Part of a small language model's weights.
Size: 10 layers, width 192, 3 heads of 64, vocabulary 2048, 3.75M parameters.
Architecture: LayerNorm before each block, rotary positions, biases, untied embeddings, attention and MLP in parallel.
MLP neurons of a small language model. Each row is named by its layer, matrix (down: output weights) and neuron, and shows model dimensions 0-191. Each number is 500 + 50 x the weight over its row's rms, rounded and kept within 0 to 999. Numbers have three digits each.
A block is one neuron, or neurons of one layer that tend to fire together. After each block is what it responds to, as a language model described it from the Wikipedia text at the highest values.

L2.down210:533540516459537464539577518441488523425491516481393542501500526520560486576535485489530484457475536427567468476429470510583491535494510547502499585584559490586449499558449467542587516550456469469556475581445518569579506456544470491493499512400470531517532468474482483441509493527453495479508513460519481539510566503444516527505600475451552474447602437555484425481500512549654492477488370540603515511427566438447445458580476496614492541584408470466548531514470406589540468435515423433448469479523528514446416523472527431459584429418502528448585522423453563534505508405486427506
Mid-word "im" fragment

L2.down120:451489512577473492485507537505481381459569427517358450507463468484388536560496416446475434435574488579491558601531505497481617494607477405479449440527545594430465441475491493483431535565539486463458507591479478488518533466450555419491484593554554533564402498517514564532492519493500480487489503465511515540495524455509494482495452570604438515482534466535522526449561530454578484496476528545509603529532408463450538469549529462476543600428470477541449528527539520557484512519465451410429566488488522565536425509482441415447530548542564437553451519512479480536509558493623454393
Paragraph-ending line breaks

L5.down47:523625594564515612487516502510493533536540454498433452536473470524415424512480536531409454483480522464475504408505421477558435437550459363484464511530521539502542492544359560485507494489508471400467561524407580557560528490483594579501518387477469504544472519535515569550446413516526484501452502573513492438509459459414496468452562422488538463535462539514462489471561443456446429435502541399508584468422591500521491529484509480482442503548520517499600430489439548511604496546576472497471542544533441471519535488523541579558484554517488589542518539406487497616512529472454526460
L5.down73:443524391497490491550559539540581584505519469557433584441527506447498481499515443441466548485444431485503468526509478544498526567480528398486488468440380502467486457562524411455474394467497526583482596385498409548480570428510490411472456556553460478519430517428534512460563620481428462496497515491434560441577485494451466537528564448463469463541466541630535477594465558518473518611579555543487537552554453504477483484533521532517481461517431486567508561518498565483548498474438535456490493605541489430488510545478491516424433471585552581489438583500524479536486463611507444476
L5.down99:500467560508519550517566500469500491419489487429477502515497463598472438485430508539514372378459437542537481586532516519448504479450521432486466483545417500473543483528515501575577439533531571630477584473452483601431603462517541524546475448466577452495514490487573585457468524543516454580503507541452477493439466492539550557472531484459528506509382404421455442571487446600523417547518420466470512517516550446519451480541563481520513479401514509517509494533457494462521488520564520486500580429507503527531431495532512516427501517432585504487582600464543453434662564472538466406
L5.down106:554447579491371510430542448441531429474508574535409406488526507490397453584470464535432425529502510496596540478566586438481492398535451533441495534480444481461491484506546428543540587526514443483563440624511521387503540445451464617541500491509487579528556476546498538556495490446504435590461456475514529522479643494488487538461491487483459445446507512518532452451535472568583499533518487486539437472526426528507445432490568401550533493468543481505516438472523451552548429517571517470552489574461525397493488514479545534636461498592531501533553435507482492432532562471550527471
L5.down156:511511452493392456562523528518506411568467491506416549474473475634504471453523531522494441470482411519478473434484463518480528459421522495428485436566544475464575506366592509448509490496506452473508487478593522421499611511488600567498472509461489495525394492516468497481587589443455468539593477596483470502485564502438547473471414519500462488441540469516550507563535524446562530489433449470521519490459535500578585551564535504439510465461523524550529524540412552524498512509503454479591578572472434458523712496509447479462395573425526505467491575574487462508486512497437509519
L5.down214:583481510485456544611496526482497452529532482490407511478584501514591578512525503521448466506399487524513449506450460514532581479507492580509486534546390455540543443526582479465454492473498425439439463472525553429556431520504448494446492628504459535536518419500503405517439489434556487600488470584550416420485504460548576498437469444508483428540557488528507469481518558439440512510520497488561483517495531496523580512522539491415382415514599472424469462469589584488597482542514562536467470448492496525580554504432438441478515553553526487491421430556582491581429617562510460554
L5.down278:550529613513533449519417531536473435531422547552491442446546555520458565497607491408458531565484519539593598493507556448485543483407457463476531582618424453425461579571496479530470432532454429546511414474527570449518458403497514397513652489464454500453473412529535485458463498424556544550526464486494546491558532495452489538477512495443563519446420517499493560443492425571528534477592543460525604571566404519465522437501498419513495521457463510481613472436499409541468494496521507484486517487545483523530511488495544510498459490540451535453565525508460505442447550414517480597
L5.down285:559447457520494467502449555564466427488483500421537507573562605477569532463518504363523552497563512439518448561504512496501464424427441452497450431583480493477504552555546508458546455509537446458502498470524523588579562495492545482399488570507578521547416392573525508520525509394526567464477575514477511548479497466518422481580473475547432439437522491410484498503449559459406564398455583492538520490507486427483524493497442419482526556467498418587513485549575555515542615573462612554515473470494549506558439540483420472613508477486516462449466456516490462487510499493562576405
L5.down297:555483495443460446512538427465542508536537418501491433421548477430476540418562441492509433417540514492487541540521552621442516550513517447491453501546469507532517484532525504486573526436479583490501565535542511520476512565456585469634451542484459523527479540577489461507558517534592569590476517559551583429509418529574578532436519454492539530458478465484576425549512553517474479416373506454542525524469569470591396449523480447551459420472587479528436575464537547496537486543438475488476490450470574444495457506509407483503486435448546367383556433406554541481491523492477507528
L5.down340:433509507532454482541512377516558532486511584498504425564571579550565462528487536604519538529476502489474501472501535511408479517529480483531535380674542463499490486541503514472492459421480554443469487447598551525575475556439371594462432510505539559413459472450485497459493451476500475477535398434488548458546489443520567491493471532420527587508531474458578552443455571530468423493558459505432554527495517523443394470448475485529452469425520504542408554529422531582515397530448554489435517600564455453521507554574468467488584579495501463484496537525485531539545468443560511530
L5.down349:496522521577526576521587564373443538401572519439533458482518506505509547512426564493460506484577573473437466533502492495524441439525476461539481478613567532565516566505480473509443471349438457458455491521546469474537514489528469549421416508394534453529512436577552531619528461519533561519524568432544509568524523557483492440608495488551502411520545492426461442500473527459534474553585546473549485461502536507451518411495521555477486487490547435602444362509504516458468488457500468411461484569481442432518565485459505482530589519423508550411566498535508405478589535466492516455
L5.down357:538561561508346467432541473461502506495565584454457499407594449496541515477629516495457535522531434457488461461555450488474501550444515405534573543606582465475542565473494426437488513449499435529499546484452449512513389499511575532443482509380484495477470551601448522500473518408552511558531438497566452515520391520546492519538499526565473485601556464510528510461434516486482531435533476427554566470461492496508549418437410477490516532524508511485473497531523561542495447455544499493567537502414494372498581533530574499531456594464486511400548555503587416524475435535511529576
L5.down358:560551433501390495544516496432501475511488513555520542461515451447522548518465472531505466491463575506463461473529499587472471489452621502533445436586466543524601491540478510460527474398551548502482499432472531455573557473559513486552439517475526565612466499455497552463479640472512455569499450451521465532477496639519516476475444377479443488484478481422512399475461505479515462591491590531433546403497593474533506490561568468482445511511564442481481475446575527592546547553464592449410477471538497418515505578491485445476444511541551384454508549532532573518529416534392466522
L5.down372:540451454560433526508537536471598469500492484513558543554593450510490451622470460435578518482512564521459464565475460561502422513613441470647552541487541443536533546538442402483576443484420461498496495504361539574573553559499475542472442490438571434455494402508479467458485567559488427513462628501441511464477493516543517492581521411531518568540538504525455407431554464459512494474486518511472486459530498523503465634433412434519497502466574553507508443479466576524477481439485522413451448453538510524449553489481478442470564500455530479487570470494491510592470486589471459571
L5.down374:510527458512528442516449498516412463559574524416390496467532514490470484479562534538499500520474470419473430555486467439525434419524449463455476554507564505466568483535493388546534432500435497511402392418605574627535488489452550382517500558514569491469468455567496477434516498476557572488485477512489538517451498524467478595471501479574501640441520512468518593430497569587514587513468508543554500548538460563429466464452542481546558544469507511546464451397563494530529543463444501552465489531484542481505553534511466379595519532371506468506534569443472454535453557494485560572
L5.down376:485455503497471450578515532487512506498482486414518420497534582451434531493502479499430576612473616407528481569540413539475539529520432520512444516495466508464445529497459479518496448574462491513505566515523436529510383460597524464453511562494511539474535464569438479585540500357519542482542494478455473534545542473492461445544485508516506509512602666465549626483561483517428536491515495508435493498518495447399499428601499539435463568444579499493497498535482503541527475584455535644496458533517402557453372547511556480475412451509486476497430470535558515455474454459496549425
Verb-completing word pieces

L4.down296:530402506481432485526490498499426532509501461519482449448615569515583603547501544558414555515419516514529476448511510542579567481512522581554436460506445475470646478574448382569482481500483446472499492577553558427457455481515605389550502546423515548500511409564493478443480413516506529497554519526476450491533491502449523517520426523410455539484464554435608502461418542515578563504457519433462509510511473448438487530481431461503517507502532510533479415485468498541551509630493461497520447523530479436561394514555527435581433484572571381553540524505558508459440479512447501517
L4.down317:591602496504513442452481445544478562539492501541430535460518510485467465513478501414505604503571484538521474482552516563420421487490440605575559544614459491548459576540563475477473547508446456528499401501457468489594424397548492454469482570454427518523509486577490491565523462437547524543470492510511460483487506575484494507520436462485506556564539450471549524456448450549463545515459529477620508487588410516377479441464460537477590514495629411474482446458544559533459456489503586500491539507436518472539667448513509512529537484454526447472515476515489399467501485423556385489
L4.down361:566542567443525452504430531486514437451481593499526459387520525550589427508460568488481485442487521530455509472488526489515538547489462561566578598564538579600509549477479414459525524409536396392434525455522549435474401544477558451522441424402530462589528439468444563488525435561476534461545546421468421489536514537447450493513417551526558409496527465493524486430484444538532469543586581535632509505456489519449538468480484474501495517474585504515582494507483486462528468481520529437552520494479519447499569528516577507491553478487371492520536574623530431449408500499473503537
L4.down380:546583536502391545523523468412485532514494437500486478522576516518483563467525491418555546498547451461543556488474479509521589507494542541496560557498531409515567525436611516455487450558420457507513431606476566596512528487484550553465454438546465505476513512548471445619573450428534477501455523426493428454571430488600522537357525498484414572518572502452532504492436512511543516452517490526528508462525496543427416493532453524442491477492525517546422493477394510443395413450480488548518490481576471493572557468592491544545574513407590492532502458549515445592430510425428432476
Word-completing verb pieces

L4.down38:606466593495504377432541462482528433491501452538512516527621475423494479509533541566538462513473520488460581474498492529395481421465483535604445514539529533408435476565510483526484439415612498564536485510473552471607521482540494511455520476567518469487415488483454449490456420474548415514491438529461573550552500413544452510454466416560559583546504529464547500525471496537510452522564453551469482500521568425569482528493552544510466489494516543418541530403433435487517581568522518503503493481626562468489423501504561410569486390557539522530501400419459450451542544431562498506
L4.down82:504508563464473486633541559493498554505524466528475530531457490509540583504472521601460452498501510558487574477533468545522453332461494530445526498534396504436509503507581505430542409455513479525509497527598476538535489474548466513490543519474437551437488450491585511511525391402502611470443491505559433481419501352452480585475565476473525576495540516485626491533503582488499475443412400486580483559512444559450469456522468491534539505479473605488451558474500534556377475472464495481530538514478532443485530462502393512596508501455533491591422458485531469498494548506458613518
L4.down167:470479422471639525549558517471486529477490465576501570611437525505475458563514583509539485551499425534579443496441543574515474495530454453454534565514527507440523430590562492547559453461584436498526503536528455567442420412448474473508492465609505496503587561458522534477463494476480441539457485479485597499553461390475480497467454560516571526547461497581498547563569446422521514506433457512458524468497629478462494458447507584552514512401488506500525544437460478539494400511463537575443469496526429551373556548473471452410462432463496514528570564513537514512480425543474366487
L4.down336:499451560560483604476500455522478428407495560565453569528534419488454565524520444463490565498521600480487457540517452446457452632471443496560452471510537493425498505507566616497505544492461478542519520493486481552546478419474523479475581508492460462455407500530502515496539441504469505476498443520559467593553469536516497469534450577471608443444497479474581535466602481491490482500450438545471481528599502463458630470529533485467518567429517533500567496504560503456479432385538468572475412668498537546494564430503480451407526530490546414478517501463455542550452527438572369454
Mid-word verb pieces

L4.down46:459483449541544501482525542438396509517604511500474555480491523458496442575577540398546507517552470445458591555405464454479573528563514463502457515461536490548477401409520476591460541494498534451565630454553563447553486510509606473513451525533507586557480597473408533492536480571455476547483451492639512532485470492523424475483528472507478517476526517499485432434499490584510463472537474546512493572555580490516600532546407571472431444470480495486422558432462566452533521525499476440506383597485445448444492520479518487444600506468489423448530515440476534557547464499478421394
L4.down87:486477533504463430555509476468537484402551496450452490475542499467535482437570603358469487507528462462458467489420409428398583484526433466517500482564498554516418623504541503500456445577506598408520477462524524560514489425510562460527426569541449570536371453482512505528584467432521417499479593587455447492501558577457595447522517491584529508522479502560513576380527505467579439497459527512525570431444490482511579486660455507481537475521419540513437486532504508516500420542506486510456461522532499503590572487527474533465524522553556453509470515468461541440535491526487483557
L4.down108:492572430500436462449589590469524536546583514478482514489562561506416485513535477438377497567516540479517530460557465396501544509543421497507528502532475461467485455528505492514513542481487522461531467409576561497582467574465475549521516508488538573513378490509409455416572515492466497572533499495530429435634567517489526491585487443478406478511459466529570514458442483579562517458490529540534474477427493402550566516521471518456486517490575477570486537418518553492516477554446526437383476513448548444480663519539591426480455534460516390524573516498451472403517533488417533540
L4.down332:494495499569478436519475442540392479483588488486502595478394512438458475558527556506475503556575519494525586476536530559438545527449532477431481533529497418498452492473432447551455481489390505536531507633584518399568424551531597446537498554552496498502508541557528469538486550480514474480536560624556494524480531489465455595462515522468507495498488479508516538368369522512553528551508436505542491469536629417501494484491421424576463461395476491557493473513566479512568541562387434493553480609460491510459442423454551429526509490470452402489542547436487445521523492503471499478
Paragraph-ending breaks

L5.down4:457497506398443387496480552499566480421516527495422505522526487509486505527438504541534472615569548529483471521529476457545518465566423461508444557405483411525582407482402458487531394548508425574439510487535508569432434516532511529523484345522525513495506521520542482482460576453525534565494490467451511524575590504570484518447470514500553568514560429431532561520506457513587472589525532565526514533479518455511381588539579535414415541563515548521533480460437445553546545498489448522495456500497498414396516519488543520514426535479511410459584432541484603490544523529405468491
L5.down109:612600458536558428529447597530507590487443494448478523522409531513587501521430491449541404507390540504536521441472581591544535561490492460559423451480637490561500501514534500454509513480435548524476502484373498551481459514489475528485632467399453491457500504458487515463490549496526588484538524459466497473474624590489567499482510465478495502457461517442433509555577518474537408486412374445480515503542544551572558408453493444431447496476431501481502461421461529621513539471499486398468539535521488577509483536519519550500563414506445525521519523600494507508523524464485510481
L5.down115:439526519575562490480487494423493506445553390557573495466477519538531483383453476566466571444489386454447491493484591641501545522567385511536490593491575555547466542535577507529497525478476581529455544525506447483405450528479367596483490415583564492549449476549470448485429547442564465548506527466568520548513517529530468557420457497441455492546490514465519428502484506541445472516541532484517497522541435462540544464466445451557494535458511610531483493535529487484476514436465406557552534440390491495521424530457488533554575448577469507567519509533462467471455573551444378493
L5.down148:549422507549454485480526484549486586464496591468433533503491415538493547541413515578451507438582588554529443468572459508410569472546553499496488461506490563541496481562530617494452445438586467478442556532500406479457513484485480518459424509541483576502440455484499417509504512445495584524489550523536506561500545518529454515504470557524499476578523545554634487430478463491460503415515520529491500520573570422514375549496568478567534434502478452480534458351582495361492500539463493545444551481510511462571378524539468505406462494554517545555438525447415535461435456512535521439
L5.down193:481481405492508495501510573523437551472463528495519535520485507509455643528502522529533587449620510454446502513479495488529471537572487462547579548504465542511523547501542452612472551434624512455506535480546510520466431485489497545534493423472476534466492453481452446407430482615465507529398428487514411342505531529492448483522408451432499572586486569466502518463477556504408415483540422440522500510531516450506492450664480453507512477492494515501514480550595592542493540485484508450391505466446529415471432506540437527504530529606530482448529503475549439566442520545538594523
L5.down198:521522501543482447506494453397432486598492431487487615519558551376480464523472509517496557631553450458452525500449486553555544420539540491495474542450506536470464425489529502477443451478454462471535497540469528563424606485417538438510484446496435564505521544505554532365492629525453489505508526421570437494462507463409504464452527499513457417500492491569495479489493545417536536522450531493438577507500536427499480612498552461473455473510499474561479501566597490547570582471502443457592543447504503531537374534607450470492467482485539471542528420531402586602535468511566484530
L5.down222:532513477474549532579565528524490453531510463490521545589556464486434457441486471470493466511482500560493431493525503490429511390492534505601507520474470511395607500547477588447409548583470464513601464511623537486483561464472511474456577406450575391500515475447455550422533537499556497540516426496481501495494498473517469563447481528513476508471521393481538527521502486515490549527390539549512490459499567378548478633464532503429468511547442567445522469486429541432525587595454462541527435486611456508434567460462517499455405529448479475534490582520498426440520539572604472573
L5.down229:460540503585558556582465500486457545432434482530564459477552498526462435526473509519536516486534531502457485507527444436488520504490521531428495488398475453529397534521470528439485528434431465485527491457450563501444524475585402467451567555606491485506406540507555537443525491549641468517441503449410544522497424507432482469442476531499502613505490459519489484473406468552498434570458488508525502468509510516478474487563521545545452449546410510453496587514541443380478460556440510508485481599494480524561492448556534457484540591681542550408544499539444484582504664513495440537
L5.down235:560485421463552387499537615518518600438423492451537569523576418514439522468502528606448466541541545525576516498651404469542473484448584507387549406502485463441461492491506444480581481474553480524595550505491436555486470482465431459476557574613487593480517520353485560479445580511516462425515472514526465534515462443497532456477579506549478494494487499481587531474513486375513511515527553556464500459473496414495483507541492383496522501550477485543479513434514523480444502533433551572576557510468543507505599497483492483479438532469389497483523562451530519505525464436456511534
L5.down251:544461435477385477480474461527501528429481590636413573489491437461473493545426596505511519493443517474492477518555491553481628605499495471526421549441460525532516568460455517516493599510467494482486542507529425432496429451395490449445545505446456546472573507480466554472532440482540516469566411442499512596531490479504551509405440513496527533530416454508461477531444521510534492488473458491609540529404594489524519505452449516518371468578490422465465434600519497499576552436439555494510500481475603465608498540422573483578460536513446488515598558557557480516508526540499480525
L5.down271:488453603416550455516447536557530560483522427523546562507475534487433472527551508388591491491600537567459428472435431544522516572447465463477503509504504470494479403488504445505518500460475515551454515390507547535537422407529412501527561515461480491477537531526456453532529470470493400504563510489583487539529557453469639501490465469438516541608516483507554482643484414501536495531455484547519542539444459416509536468558435448485456452549481555524508538489473589518472559552606506461527466512486465450467626448495430494517505524405588476401516429505506449547389526579471578529
L5.down272:525533439437525587549499487459452501576577485508477515485446524433453635576552542438445530468496510475518541461444501441497517480499463618481566482554492478411495554489516512553513485437471495406514490514420452528505487513428449396536605547592485397528468574506521526549507432518427469502519448510546621542469479500521406373524437610457499435615526521458547582538506505535541508448454556482470551460380515484396519433436512547460558504429491553506505565461529488456491521544481495520483514507429481464562585516468453478571551421434513532555455492519571474503427549575550463513
L5.down287:518448392523517560427497443528475513479483575573427556507557419511367531448505440497510496540470486549497508571632565552532524496502442457476500509623514480481510501478518488444551484516577509601548541453552580476538458457553454533520555553494499558471505517512424479486532533446506444590529535513450541459496472534503517535383437502516523507551557511507413488476561490532491514615472386526415519451538565568596513472561547475530473486431458592482392582476434512585507560454499492469534457492494481459452431421479538572473494460490509589438443365507500427471435544453491434437
L5.down290:485475557503510466509536452508468366445441508445537546428604397478498581484439459485523458445520521578499540478453588581478358554540516565518542529480490492457521523535547506499463588538547516490492500493466523529483454541425522523527490523500430543482495406416465506513552552547419393487540492494530540524589374481536465558535469569576586506467431447603485435481520415579527526456542528549547516503459556541537516542540456536512542426434472508511548434427510546435647598531441421432471482456525462492538478540527437473478415438507516490562513475535545430531457526514516391495
L5.down291:534514523508486395499523503506527536513460562557440510487414482338405542521474426550540513477463484463477591462464553519558510403496507413502541586546516492492525502546543550501547469476521548443614534396504468510452494506434499587502557443514487464448423556458524470458572536394484500529451505492496535485454467542454493509602484483515430509463471439540521548584450496518468563337448538500477535532523522404504526499560430541584474597547590463516484474484472473491472470634503549464480498518585497578487486528503520401461536478582540580425508500573464392457482562551434476546
L5.down335:533502538587524524445498521557558544558540480522522564484519514533453534467536456463430436424437467486495509522481470507611571556559448449486522414487468495526551536391501486418502537446533454544555448543438436443506514560509589512584472447504504472570432558503531535454496569496531433598447501566456452556447469570495527612477444461550522542504492463558501472434482566478447526563395455535448461401455530584538425472473426554520484627527521500517473470502423466419560482507459496493444478591498414494426420439511518544451439568545511541413500584487568378561491482552555450527
Mid-word subword fragments

L5.down86:495524544484535467484525447442493470546407493543480578540500448447517489516567567688428568459465458576576485496485423519488416508410516514568451498516468475567444584550493514563474407500552542444528386515506381459472595490573446533444529395603473402378516504551514559479517498430462472498548453584458520456462502441524467568473542504604530493544535440476448535452428518507491489504456445527549470563553457527523598533526526442488487507542560495502513483442450536475511432488551454527508546510440519422545560538491520398513473506463550511471499612550494528523515516405447506532
L5.down95:471453405428405457543385524538460452513458527445549438497544535544575437519599462490431585524585517431455520514446496515447500567472501565541577482602446552561555478471612460452476442495520530512470467506465484455551492609463442431481507535607460432625521486491501432507535440477429528510448545545485472554491520549496562578554563449480507501442531538454528540366547538493471571477505490552486483462486500536517496484481430571505564447549560468483570530547551438556468577528410374469541485499475470498515546478537466515530429365570525533501447457583542486459501434469470491489
L5.down100:465470554450459455488553491505421453381492470511417427483517427417526541604412340484555532519471539554449533534464427535457558484515435491444505525468455524466551451485515485468470506573495476454482479452407540560519466467503582473471449413437597531450567500561619504490504532498535475459508504573540598492523563531492490532472453509539484461456393585536461534559414471403517484465497522422533478482484497544483553555425588577500565539479616506536476499538399436543541469510548576562568469619534525470515490597528543563474485552530496526464526429478486470471472480502568572479
L5.down122:469505514533427448542508549586413497425432495508464479505548529495584493479442606504551596482520434520560528505506459641471544449531482417476454466531445500515542473444499475518490513455420434524504562443458498429582440597534541402451500520517569438484494566511484499516512492526519473428416591529520608482524444481484461489568494605547420494544523583488456614552500498520514495544488380488426488572433559493505488489494509460496475467502595485584550565506450536458507498639542478470465492527418481508425478471568463527524574482388512410527488510546400413494462506518564545457
L5.down135:454503465516424488473523565447502524476596463370471561476593554466482502510558537323433501549553502459473497485486490454470540461461402555539457534587436510500449573555497459567465439522493562483557465489501576451537495499497551584498458540536458558571371464480516463473531451493447440485512488578474515432523549548495510428575499515516519556514511468523550585452551521463588493455471538517551558574468533463513497466542450581403500404489520513538463424513488514483569484535445516464433438607545506436494703497530473522444532468519468378536512455486454482473542501466513559482
L5.down153:541426496490419482475390510518512498453538490554481536468517458522572515493443603557600496540597455457556462486462499573505585540552487451519464496474514462509528508568522432469514497582502547463513551534426491540483499513396529552444403483539523573498517595544444515598551427463571470481432579530505327483464439473589459536536445536446441486503554532493458509511452447427472400517471564484465593535539456450493524496506396475446510458578497601483591542504527604539474518439522511440490481426448518517539459513572406505483576437476389532466496541480502556506537470428458548525
L5.down239:475510457561495498448527506504455547538472504500507416482524535437516488468458429475461520527483391539448503469529547488494564447615490622409542486442450502532459469569543456496465479570528606574514478428430547494532517375577576546406437536529477516480470616531543486484525499455518494557519551493464398613534547477551491464585504446439502560441483504595509541488463564489500516436480582513402486481553437394505571522485450373513510514406524538468430489476540542487483457523450521519590583557473528445570389503546563445551476459503556463477536584467488445552546471503499442464
L5.down250:426474433417419577512490492415513560548530487468541533609551408453497502476516459502491536462616526518540541491498473387446508531568436458503468388532440467462554431484516435543471370472454539467454561552483485546481543482545518452540437516536569555470508468419521514495511445493570576554457535457544523492527432492396559488494443433455494588488444489501544514476503485484448503409535485431524510625485460615500481538553443517535634501554512490504494559528592529440574408557512527545446444475476407547546498547539497516531530535581491428483481535529439427480497590488454581535
L5.down254:446478524495518378437429500481544576453508398464490535446479509511515547537571418481418460575506521580531531587410577421496499468507514524448479478471496499532447587486421490604461487535531537477539544484562493494543348502518435405489414495534508491528467472495479496509478568555481417441587485445516519594445563526483497489519510463578461504570460498528521486485529513481562438579386472452466470583504445614481560531635418495525392494561626521457522464435568478473494412429519419499552512510556506535517522483469508464484531451589516532499496564509506480529576561530466469496
L5.down259:434506493518503498530503428438503514443408462446423504517476542435519498547532525380525435443571490398501540510566447511521540505526480464472589438524554550537499497498454522508512472444499522537474541485491477485578538499572537496383454516498436509504488510509465472443541569398537567549542526541456516401536505462492494515462414522460499569584523455472503500496426471618429466458411515485619587434465499445566495568511513506491575501425477476582490506624467450548551483538439519441476492552573505628431492458369504579472504543411590494496512525547563548521595467607500433495
L5.down274:460552504441538515525529501565464534521507624488495494484503482430499494507537532433413485533406500445543507467511562445543508460481480612546507605495544472496509476567495433535470511451584453446550448541447541601474472429495568606489496362417526508529574483559541432355451488399523541578459567406490416444475509462443571470580521470504494465491412554509487396630392469508524540484426523521521544469442510527426477452500511504531519500508490457561514486532439491492464482498538473504531496455559524511561500558538545516430531505412507536553517495604626471543509512491419501557
L5.down302:436430503519487478529495528541500496394512637518509522599535430451459464524453448486491426554547573505413512533470497442399507419592524467445525544585456576521456593558499507486456462503497492503508434443472434508493418477544412432545517566396505518510527465491410574506418538502480487438501503524556600465553482502471597433615457473464529513518531591445552580405549428436518490554366502517508533458554549467500562565500485507484525505545448490539453416523563570460517379538488506476553517476526514495480562645539522514535448508532474484438489483522529486566507435462513458520
L5.down328:597441568552488419484434521404472498461493512507417532443470515497516495519527388486434505535523485454530464506505491414510491486476534531556493538446503467552463542507427632678620425452514554578502572457572541501568532547455519520430518500502514539550519493481533519464467417493564540513548453568450580437539473518464553552522499567533491570482546446547597544577473463539517476519504476484477444535467534520474483398580507458517462436506562469482525461553464542535548481416500422509430410421460505528563537598540492520386508534463393456516401407443467548515524433494508454503
L5.down344:468461471478421531463562448453515479460515450448518554602590410476430528537485434446525522536528525410523467423544454504451363501450545510486527502497472414545398488528465545538459476450522572540523503471593550503530474489551490576462509474539525498512477518472528444534533511573578565499507431494549533537520451536530475576444395384425569495484480592494387430420502398548584520470507532506507517517427478636480566620610541511458494459513477550447514585459589470478442463429490501455464493544538452528482360527563527540495568525524445524537517507501482512539499555518491497447
L5.down355:546573463504513517508465507406437420513486505407545562430499447428506533545428470490486438580563545565552499420576490530497519526460527520506564549571494478563554486559543556487461520478455472498585498630488451572523470496364533476517564479521465553479483425498457469478470416492571395508532501475435495526550513475518534449411439418495559556503550533515519533433452434505455425511467561421566563521542520527580515533510517534534593443573600429527458511571597457402519460428445436483481479464521473481468402451402465411534458486495428529537445491568515556570555511534524569517
L5.down362:473495563446481462493404428561584557421548450546460532486524566448629465423447589560492556499434479444469557529468535420438499507398510507462495512532526497501568450424501521506514483582564497519540562536461535476521444483460503501400583463529518578420473540408621430543528426545509528462528571554522510543518508580491401474589473483516509458461546494527484546555515440495507487528578407568598461530498487429467545574495483560416524511470451458425408512405470449447477484508510432475553499522426515502577487476507528473504579492553481556400485550572514514527525517375490472562
Wikipedia structural markers